MLP neurons of a small language model. Each row is named by its layer, matrix (down: output weights) and neuron, and shows model dimensions 170-340. Each number is 128 + 32 x the weight over its row's rms, rounded and kept within 0 to 255. Numbers have three digits each.
A block is one neuron, or neurons of one layer that tend to fire together. After each block is what it responds to, as a language model described it from the Wikipedia text at the highest values.

L7.down431:147151163122133132152113136105134158149132178114131138103094103096146119106103156094084086128121105106100111137084121127124077178121117111130140081077127124142130181146085078047098099087134121108134138092146105179138079139123134076137093098158112115198051150107127142102122102113097143134083103096153140142127147162148131067145141121149104108124112150156115185127059146103201098111112113161098135132146171137076116135164150140146160060154152169143066071061124132109144152170152131219114122106088127103160183086101
L7.down999:124117132104122143171189151147157103150099116181156117069115116109144085129169159127095143120109151152094100157075095146100143136153122108130162093121086131186149102182124123126137157134138154084096082144135093100108152153105157142147090119098116153103142131097146149104072098097134087123077096170159146141145151110100115149126209099111054158130103166159096139112116118155072124160104116139116132138181132098142111163142111128125117176187103151159116136117052086126132169135105125101191042101141129151109091185132
Mainly the n or t piece of negative contractions (didn't, couldn't, can't, don't) and not after does, did or would; also some scattered word pieces and conjunctions.

L8.down77:105141114135059149159162074101061108166105138106063108148088191166061173140139146113206103205154104087114100103143161108131038174096207155154177118055111089149078105130130151115156113092134123083116186096182186120170147098112118155182138111095099081132089123105110087119136089170147100102154094080111113169108124145165177128181114100067117122127145195186121117138104179148095149119141144197164074128138136139129134112156124152179158166110157145107062180058118147167126176059100172126118129102150149138160132150141
L8.down126:080116120119145172159126122088107148102140141129085095129143149155131190119166073099093075131148100110180128109116136054112122122172128116098134077139112094060171158131183152091112161131197084143108097153116114094191103109130096169150122172132080090115138097138067176144151082101153150135113037126152115083122118159143154123141147087129128106098159123137096140147128093132083137149149106054093147148116124141143121118166159172105110176050118107111088128142118104101104114153154127192134090109186131176138113173164
L8.down577:110129105173067080140147119151044116141126094132142089163080137138109110132167128142074107116100150117143123109064126131135097189149178081125100174111125090154109113134138131159135150146138149082176135119163097114121152133186131085112121128147159189097104188146105076125127110170040104149108179103133181167168112104154059126129061096137127109159151132203115126111129151086104148148127127175132166078159138113179110088149166088149135195111106150162111154129161138081155144130118157085101141123114123120077081139124
L8.down590:163120106163172167130131140150116174140169155095079148172093126115109126172131147131115100095122083097157139117137054129150131130103155139192131089161105129171071083117102131097086140127124095157153109121131087051147110127173157137107100127180104146096085071152140127141126116119092171081151068117121097172095112107142164115106094169166122184118128171092154133119129194135135095118120135151145140102154091121133123110103106103128160098148175148131099151083130184094181163106150111052125161129138146142166101104181
L8.down955:181168109114076145128110099152159078124132037141142048079128128133147166129218152127166095098113104128123155120149213127094130149130133151165109141098165105129187146059102110129130150158147118047071128074134101093147140086135138128205079100103083131159169127125136118130092137128096166054168117150140140114160087117152118149145065175153150126109073118112131132148107175123144142110139065159136173158119092084148182134153124179190109137127122131111131147146126122113146126144109168166125156163153137141108141193092
L8.down1115:141152144141127107116068144159064089123054117158124168079159166095122138194164144118118078138159127107084156132135145145088141157127153094096173172191108182090143111132118128142099137124113201078101157169136096109134131108137084132165108166090060079126123175120182124119095130126113152132128105131098106113129115108158116105146150086143139083146078185120129158092144150135140140124125141159155164205197124120144072206059111174140120128177148136160146158145121143125145137113094131203126180119122191127139126158141
L8.down1390:137117139125114152128157133112132158077136000135129161144174119129092150101090182120123123121163121112085140106161160173111067114164136140127163118133157127149128124133113119168111148098114074099097144110155134143110116144122103183165103115147153080135141116128150107123107136131122096087159045179189150123178102119145128111100107077110119047056115082099155184160103128145131145110126118126158119154136100106108159130157151119141152164112134078088144126086141153128107149159144166118185138124153137119169119084142
L8.down1848:095098138183090139128157166112185166143083123125146139155083114106137142134113105151122117079111144195139094136086176102149178108154115162089151158082079089141148196155130139187155185117120094123143138154094137186152096078131159133188111133177107134144132126160130124129131079176086135119169092082232146167147108116179137172148128113179161129151100106164072153155110146131093183145148135084155129112134031106080081091123132156187125169087194140100141092152139133086151133153117127081138135140170145139119121143114
Determiner-like words that precede a quantified or ranked noun, such as possessive 's, its, ordinal or number stems, and quantifiers (its 31st season, the club's first match, every subset).

L8.down601:121144124182104115110165109197119098096122115111170128073156079169040117090088108147171121111058167116123130118109162150107131130120082100195170152066132103165084153116087131102160115150110053082202145135172125101141171106146063061096101136092139171108142150113107099105144103147063121132146113091138087123137146142136053083167149150180123147090115142161134144125108139120100161090185155165157093156114105100093101136171116120103181084074131126150140115139129098144161105129110084191093119144126124168150129124170
L8.down859:044118149141137106118109143136138116168071172115122092162057164091172109112157120078105092128184158159053056136105138138084138145120148120108142127172042123133098140140150123180131158111171104097153085206123119128159095159152159153130144136158100076149075087143143080127111139165094170167091134126116102166162173108099187115132080164104161145120105187144096143119125144130096146115097121149111140159145128048053103126132154159144148157139090170140162165130116136154145171147098113152115077142192088155114140091093
L8.down999:143159077136081106144125166136116148162149111122108120120162080124126115087153110134191114108102159131139084154158149130129136126109100099130124137107155062159135134130161073146180212150134138107191149125109147128144103136092156151096123111067111177137044113106141087136149118131132162161100201134188153129189122072174120155096145179175158179082110100141147138159144093103140194152129099092092086102090136131154157115156134115138109127109117165096109151093081145089129101126158080131098174148110124156178121083172
L8.down1111:057096162144157123041116071158171070071116124164102119130122128058124104197139160142180140130135066114147181118062092191154162148148117153096144153122159147198133103148126122153100172162163119068126163133081169136127112071160126138077131126109114132087141184074109095096117184125088158151161170125102079149126098142150154152148118176129156059127071145155113100146100084070127133107117196110144126169129110121111129132153102113112142099117117187148159094122102106174157096097103147115103119131073150148132156188164
L8.down1192:123110076142151136123157085119100134111120083156087112177137122158075100070203118172100164100057152111114160142152150141117165108156122100141170176177195107103167112097106105108176128129114206039089102152176065150126125149194149064110145061063123131117144173079114124132106102099059109174072160096096086111115183119107113101157096100219125132069105157149138140172145177151104195144119177106106109115121122157113139112139116166149130120141096117101097102139092131182141156097134150157091195142102098135110134154145
L8.down1344:082150100156102070154126143156087140076100126121089132148159129117152114107129163148103166081130128088130135123152144144122106103128166217116122171107178136121095126121172152176119099140105131116197142105124146094099116136180120082145160137124108163163110119091106124148148153174157069160086155139155138148137121096131118143157134185134149128097098129184141105092084139158053118098175122084098152139079128156074101095117132184116109121127113093146115160137121142096154091131131127063129107200117130125176113073144
L8.down1421:112142133120157189114041111051084172126124168199156076102128163078144131140130232116114088199116122130139187117099116159224011183148167110133122073098144096183129103109114125139168107119151114094138149097126131127114064147103151147132148170125163158139127122200121114115142129130189127094138065129117125111070149094182130090136087078108128142097125065154094114105108125119151126190049154190139110166152125090111104098128091187191098082162177137136143182155107099077139175053048114160110184112085134121121135140162
L8.down1500:176110159095176078129132145103173143121113185117139118114122145126171102151170118163087148153133092118127114120078161114139089168112133146196082133120093161098142124126141129158099118132142117153112115088177110105123146067128131107126162162119106131114194140069088182157153091131110105159097156112137114113122138088094150092076177124163087200138082125112141162124109150173119154150079145158111092090145092131171132194102128124130064136165132175173099149200141140133137147107058142141138117099039161131120138135074
Subject pronouns, auxiliaries, and contraction endings starting a clause, often in quoted speech, e.g. "they", "was", "don't", "isn't".

L7.down327:179147095142166173122105125172117112191099089096114056110133075104095123145098125126063111142070141114143121094085124084156134121163165175127096070131126195072145182151135134198152151146135119124175163094099092147167132141127105165172160167072113132096137143134112125110127071146083078130113121171092086132153139115108122113130157100158204175153148131167098118142143129182168107179090179227137172115151091157123126129157111200123153130105143113074137221143129112142126188088138096191157086173138130156181139121119
L7.down625:145121192093094154072158146109147047143070107123130131148139159122140127162108153155125174129139135048091105094136105137105165134165169147101124129158139144155123128173122140171103111122136149134088145116133105127129155133096092119108162129156151115132119119087158085080137118165218131103115146118128124105192129149158158179174139119115173048095165116149119128149154095130110095111124134169079146167155151137185157145139121153118156185115176076117137096088074187111165183185109152129199185151141134127148114137084
Determiners and possessives (the, 's, his) right before a ranking word like first, ninth, longest, largest, mostly in music and sports records; also ranked, released.

L6.down709:138101084104168038137178089198117170192080122094164126132104100130098124132095134090122130129094115125148129141181147195142102111115132097141157123161087125082155077100103127144121157144139140078101138183116091119099144097149117091075072108150224099066110177153071131141116132087130176188155096086140090143091139096157127120076131118092140104149090089071167095125157148170136168129103125153100124204130146137093093140136147135194097134099141159168149135166163113126108102118112183123096177121116152152132126133150
L6.down1207:099148160155100154140095204147111168141105102185143143135104111124121151072128116126077109083114092190091116120138116141140095155181107120138124104168104122082154154069160157164136129146136092089093122087093150136118112102167143102142158198132155085101148172128189128068166136151146121149170094119227203148141112124165120078120034158147148064132128155097157166159129085079127129090155149132124119110147203107158089103151096128163125130153195160141135114154125082093122138148159150097045132149148079107166096126112
L6.down1488:146139147110151138075169115109157134099139088172091118091038120109128159143139103142108121105084114112093155168088109129124140099106119141120126138115146128161101172062144115079059126107141140157102105101128085130099121161104135071117169098145126121144082146115132111148112119139111158121129158134109151057138092102155111153105156154167125087176124096127119146129140110124143118145101094131108169118091185136102114158132112125129100151150080118120113124113114121108143103079155174120125173168143177070152083103147
L6.down2006:151216128137158112150151079088112119118155098134067112114115143117135099094073158136125117141058148106156052133085172131117096091103116115154093156078120179117076146083105109185134067113205180190149108102152090091115122165127155108099101091060119159096161134108088122115146161110123117113118108144125087127160150124145127107169131057112089183165148154120124145061122151133142132158060120146164142129157123148131129184106126129145146102068115087098123145127153111125108101078091154138156125099124113124141149112132
Subject pronouns (he, it, they, she) just after a subordinator or comma, such as that he, when he, as he, usually in narrative biography or plot text.